From a checkpoint of a small transformer trained on Wikipedia.
Size: 12 layers, width 256, 4 heads of 128, MLP 704 SwiGLU, vocabulary 5628, 15.9M parameters.
Architecture: no biases in attention or MLP, untied embeddings, normalized queries and keys.
Training: a variant of Adam for these matrices, 741M tokens, 5653 steps.
MLP neurons of a small language model. Each row is named by its layer, matrix (gate and up: input weights; down: output weights) and neuron, and shows model dimensions 32-127. Each number is 128 + 24 x the weight over its row's rms, rounded and kept within 0 to 255. Numbers have three digits each. A neuron's up and down rows have the sign that makes its largest values positive.
After each neuron's rows, "fires before" lists the tokens most often just after its 100 highest values on Wikipedia text that the model never trained on; "fires on" lists the tokens most often at its 100 highest values on Wikipedia text that the model never trained on.

L4.gate350:176089162137146169140112116093129173121149140134137152105130145104105133106173134120141149110152122149105150131142133158134131169142130143137129164123166124160097130109145127067143092177135192098137120127125152107123111152101133122132120124118113109191115113111156115137073092105117111130
L4.up350:184091152136118134101125104129098130125127185135139174118133134099133150144144129103163123139134126110096109135153132170140098134141085134149115130132077131109165148057159136119128120161135139138128140115142126120131118118160091126136151177157119127143129141157111134101102150165178105115
L4.down350:153108104108142147110118135060168158133135140184141109091164104146136137125141139140144113179125112114130112135155086120138121136171108124154151141145131129190098115100091119087190117149128116159149112137140126121122186114122133091107141130138104095095162136112150157142137126074149109127
fires before: "\n", "\n\n"
fires on: " ===", "===", " =="

L6.gate61:202130162133121130157169142068128112137156140162134114138150160121087141135097116158109114110172148146147114107127119124127100082099127084150140139146174160191116114119120124151142106176120134136114121113082154118139109163146103137121139144114116115110107147130135108146135123120125127116
L6.up61:164152130131141099138134063112110108161090163092172108138113127130135155116097128146138132109135174101091119143146107123091084116144142100098154162180138116147120092124164106096115177080121137101126112123100173107141133092127104063153185089136146180170112129156118128100157133126102085113
L6.down61:094147119101147137137180158132113100120097103115110135109137105128104157147105087144124138139140159161131097152144124143154107067068140174130143103158160121106117147106147127143139086167101124118105142098118111095150153118145088112111149126137111114134176157131135105154104125129144123113
fires before: "% |", " ", " | ", " |", " | ."
fires on: "1", "0", "4", "5", "8", "2"

L4.gate446:144125115130075164124114109089134104165110147117153138131127108114121150176122114168123123099123089141180112129127095144134155138113122110138141162131154147148136112176138144133143097139120100143121150142165099155147090143081138151133118119103147101128146129093123132141115053124119160149
L4.up446:144133157111111161074134124138131089122133153163148133106147118120133129129140136128123157095132089150117143134161120148168187155149090143131132140199179107151132171142152074109129112142140075089157138129089135137138122144097123128169117165115107122140164137125137142144083049141160129102
L4.down446:089107097113131137144118132135128156154101151118164096163152156150092153151093129135140132120140123125123156122105121135111118140161101119171137124143171100137127143166117093125119080127123116118107135163106135135148121115139109131140108108068154128146104160126133139142157077162113109126
fires before: "-", "- G", "- T"
fires on: "\n"

L8.gate410:106134130134127124189124100129104116151128136139128158132154175103125107112109136118120147112136135072117126121120117134129107145072131075124112156154165139146115120184070115099144139065140111096135094162143135130102136105165163110129126147137131163092142089131115137126145127123132112158
L8.up410:165152174130175119145141148075103110130130133113106164155142129169100157127136131119073145156128170144138131124118134132123135137183122179127088132161105148125094113144155119122093097181124116114127086096161105113114169126132095132189164136105128144180168146156131092147126148075096109104
L8.down410:119174083157094142124133136129158116085118136099180122120116163086159098194163114106118118119103067082118136132154099109126119107112156161103142123157147141073135144116162120134109153155139153140167160127123137103135121140118104141090158118146113164107159162137129111132140115106107168115
fires before: "ic", "olog", "á", "yr", "o", " Bas"
fires on: " m", "i", "v", "al", "ap", "u"

L8.gate383:141171089137151123150115142095140100124126150147148116128110135110129150077182155095110117118109126122125120144198116131050138163075154131160127126142165148091109085156106124120160124143117123124132093125114125127157157086104108147131136082108174116075124119184118129110116121094147161124
L8.up383:083141102146092137127150145170121151136121138097090106121077137118152175126113180124116166110136119135173110090093113091149100148141122136131110144126103121147155167147145116126122113120116117139110117130173107097128095139149151135121103136105146126150172126120088137093152124159079147125
L8.down383:119160143098118159117093134107148093164107159136102157150127136095150163166123122134104142149140132116150100152145108126127142085148129125142096126105156062148146078140108116194117109119136112113148164117133152146137108125141124069117141118108133105150141129120109157141094156117113161126
fires before: "\n", "\n\n", "ip"
fires on: " |", "en", "% |"

L4.gate701:098131104097136140133157116128104181147140125132144129155110111127152116131115125172094139134115176101182125138123081095115138134116107121143143131136145133117074087130124155152166119127120083153152168126106164123117110116111123106106133106115110120136137098155170141132136151153168143130
L4.up701:147166111175133126114150092111109102099117130122113118166143147165122131129167125110129102106155188131109141108135133164133149150091144157147139122147125139130111107145136128147126136151122173129138090104052160147135135073116099148132125139099135157144154098131152104108089139174136117115
L4.down701:088133125161089131101130131096158140113113136112158089150086124129134156114124100137073133079128149157159112128151132138131121160135112128123147117123111121155118123097183131135158134130133109149142121155116149125121105109167142127146144116095121077136155087103112113076068132135106116111
fires before: " |", " | ", "% |", " ", "; ", " |  |"
fires on: "2", "1", "00", "0", "4", "50"

L4.gate369:090130135130104127097105127076113155113100125173134144114103092089118135102096169132159120111133067107126116093137130124134136127109101116078135127137087150134106118119108163153124129158124143086135104140133091155149108142151116154150121144160122114119162102112083114137143137145116123186
L4.up369:134097136133145123130141108093162145142163144144131140138163133107150101088112145131159159175115096204154104143090155128153092160133103166114133141119150160101113167144138118123144121112137114161147123147129140123120131133119140079074127154101101126204119133135107122095127152128157114102
L4.down369:117138143119148186116132123150181158160155090114115106144171130151117166094152145115110124119099107161096140110136074139139083154138144103124093108102109123122110132119154153104120128108123112095074173166113131123152133138145132149131138147120099161151131195127141083117110121131135109141
fires before: "2", "1"
fires on: " March ", " January ", " February ", " May ", " November ", " August "

L4.gate433:121091143140103110132127137136144096157145133169130136128118141114115100189083132155117181095128102112142167131121102129110181121123145148127107143091132165144124150150166191138129078102126088144199139118150138136113131128138170154152157112115126103076155083109129118137114097131124132089
L4.up433:140107175128081135103158140123131078148078119147118099140134155128102118157108174102115156082134146133120115105156082129125176146159163145130136138127159157135159133121135137127151101137111101138146150163127145139106110111141190152161140159142135148099152122074139148122088126130112083146
L4.down433:131170173108137119126163118139148136112095177143134077125133197105114137147106142120118157126137142119135110153110105122127130169128120107136118158144104114125133136100121132131179080151139061127123103125153125091127131140131142126146104159131184166137131080088093149085133145099122145164
fires before: "-", "- G", ", L", "  -", "- (", "- "
fires on: "\n", " Jr."

L4.gate422:135150147109105106121139119100139117130120108111140138121098120148122123088126129130111119138107122123104139112150109137120148119098128125177094135101181108154109089155144175146160102117112068096140079110114120103147096118129134136145166104105112107117138085136143145149085087112110138125
L4.up422:185127112186146150191136117108112091128102112126126107104121105100126133170140083101078132138124117059124107111089079147116142122119128151103135147161129135147107112080162122112115115130130124111124130127123127116148125152120143178108140125130101115122161131144131121109126136097179114070
L4.down422:074091120169101155174120157150172135105123148114095115094095121080122119112125092140146133148154133150105193122108150178114131124142126140133132114160130126143109151156115133122142105118101092144073113144174155098122147104160135140116082146109104109128130091131108109170152137113073098107
fires before: "\n", "\n\n"
fires on: " ==", "|---|---|---|", "n", "|---|---|---|---|", "ers", "L"

L8.gate105:154115082100135122118145128078151082115094120128129114166087162145125152103117136098120124123143120102121099175173149132109152160105118108115172128148107131128123130142124177111093125109137078109104153136157132212116144096124112117122132118149132130121093156078156166148156132140126111120
L8.up105:134138119093124108128157118135161105118091113168137134156152129123153133147159079113119115094127148167125092121148173121056124165132158128135122130122099103128080115091137178141088118107096160108118126103132138154111146107099138150099098149112116126143103157153118156078106131137115153176
L8.down105:110159146124114110185173066134123109119148133163143129080146118194125113156088141153159144132140139109078132119142123108158079146120126156112142089153112104110139122075140113142112106130108099132136120136123118136102087143088090085138080076122116121135133103110120131123123131132135127101
fires before: "\n", "a | "
fires on: " |  |", "a", " |"

L6.gate648:117137120133134128119086145118093142195140148122150071129160127108129086100143134159160116154137117119151119114076143112146170114122124128144090145093156125131121112133137136097127159128142126142126100128075139087155127129114143108095134136083093102125144157093142141134139130104132083135
L6.up648:125139118100121139141137117120126118145135172139112084129158133111146110091152115145197107149141097120121122109076091132142140116142124129085094125103111117106144105145148146118153125157148168137117117113079151088128135139157172156111137129098128111080131144115132145100151160125136161125
L6.down648:086141141177120161091108092148155127136138117119131127139127147104147125132111135140102122145099146183116109109158135163135141147168136131156100123166112155150112161148099092096115103096131119129112093139141135097147168062131125090120106123098168105126120156110106163107120138145101059129
fires before: "2", "1"
fires on: "–", " (", "- "

L4.gate674:157142114136140145120087122097146154153161106152126107119137181150125136104134122137155139096137190122151121122138093107129131127126103141100139174098127191102141091145165116154117095092108181121151130118123156136115123137110135128148146144134112124135147118115124158125109134113157131158
L4.up674:130128139123122104117138096100162059130163124117110125149120156119127115189126142130187132067128168151103076184124153088135129122129143136098117134146109125129129165127128191122119163138114120121096120079143134116128109109137134146098123130101126158125174130117143103098159148135155158120
L4.down674:154128113088110148141136121101126169157130142098136109122177126119130135159129130121170122147127128106138145143187123178172105116175136090107118117150122097159089106110135148145165126142133125112107157108127155162138164109159111095123122133150122119127092147141135147106153132120132101161
fires before: "2", "1", "\n", "L"
fires on: "\n", " July ", " March ", " August ", " September ", " April "

L3.gate62:135088110124126121136149122147111160131093110132177109121124141125101123121113141158157167122143088138145126114117134124131165114093087116086092130138129119150119120132106162167112124124080099166113151119146098129149083152107188099132121126118073085121156093115130143152128138094137119117
L3.up62:098140148096106159101080089139117158125129113137112157133150121071126120103124143147101159147138081155120128113138141099127141142132122124092102134132196130155150130102111165146155139115112115114142149117095139108102126061128102114066129080124160126143158178172121119107139095129150117125
L3.down62:128113158112129152158118118154110157156151137095119135139177118112129099127120136133123170130113083115174109099169118113107085114120132127120120153081165139132125168116111142098175142106118126114160133135171148132133106090084098092119140116114133106147123144119137128167180152109102166099
fires before: "1", "2", "3"
fires on: " ", "- ", " in the ", " the ", " of the ", "= "

L6.gate582:103152175128118131141122134113114119089155112114125129136094118134158143126125082154112124128131108098121148107127071108119115157123113085117094164137117122089081126091128145141097109086123120126137135087127096145114114097110141111135120150147212163111139134149164130122145114129171137160
L6.up582:161123171127095140128151140111125160085129126146097121164081152092156156116125105176141120153115084121137101088128109118096096123131093123141096140091119147098098115122106179108095113125131114124140128124127108139152136145139113128118123141058149127108132168146142163099114208119137115136
L6.down582:092153121134128131138137093105105135077122153074123113134129068150156108151122118146114139119149130119113135105146115113138103097139135155126175139078150138128106134114097131155104144160117137111132091150147115065102170123128109141128169113111164095088185123153134132117114137114127124098
fires before: ":", " |", "\n"
fires on: ":", "4", " |", "3", "5"

L6.gate177:126094101150164116136154142081109120169118127163144141111125132150111099139160119146081115069150163135140131083144128082135106177144131134121075143134126128102144099138110116117111118102100136112150135115116124121171133128144107147092114115092113126100128185141126131122162120131114171133
L6.up177:196105108096198132095110122119124140092106130147115106128148129129097140135165134082118146088150144106127113069116131112077101156134081132120138111177133108121143141160105131119112106161119141126072123165153148150126136213130128154105123102129126082146119149132129128159123116166145111107
L6.down177:142137157116116107132114184143112134114110064094135124107131101146177140148114124158149136131147169116113111105148131152115114134157103183141121190100131095147145107113126163146132077099152093108148151107097095084133094128099133136100155160112156157115122164087124145131059146132138127121
fires before: "1", "2"
fires on: "–", " to ", "-", " and ", " –", " William"

L8.gate625:133132154160174124107169059089103096129180069133120121079105198149127126137135118123138131135182103123114178152137101114105129116073148131086129172105156130115172113125106112096110098092119121107107115144092123073134166123108108145097160124152127156119167108134107138080140133159166099106
L8.up625:104154120152131115098135117105187151113114112131170130090178193105127108128145110127159139148114129093147111121111112163111121103125157138095167136096161152174131127140141133131153121102144087157091133131131139088159123116106110094157112150087127115149082130151138123104119150169143114089
L8.down625:138136144157128164149139117126160121114098184119134168115074156136097177155116169145112089114137144144073179071122109165155123164139122132133170149114130129158129087106193160125115103130144133107132108106116121109116129115135102125133148144137118136156105143131189141157182125096142104125
fires before: "ic", "ale", "á", "us", "eth", "ac"
fires on: " m", "d", "v", "act", "rom", "om"

L8.gate321:120122178145132108145142115117127117136086137108140156095156156118141097147159114118107100115147098147112139151123174166130155137125118113117120132116104117082156141090089135157110112132162154125182076065154118137122144106094135126123108129101132106126108133165160160133117117152133154175
L8.up321:093131128095142139134136149093146148090095117115121100097117142148134113111121088129109112118136128135082155148160174123150149141108129108148095137118129120079146154085145116145129143125130143107198051091131167171118141121139124163153125136163145129107133111116163137136114127110118133160
L8.down321:115111108166119121140141125133124132143171166114167131130139133153108143144147136107105228105113154120143140126134140105170065132137115140106144151120126127155143084099136116139110133148100125125143110111107115108140111170109169135177139152116087130152109079120139127120148117149141174136
fires before: "023", "ale", "á", "8", "field"
fires on: "2", "1", "d", "v", "av", "in"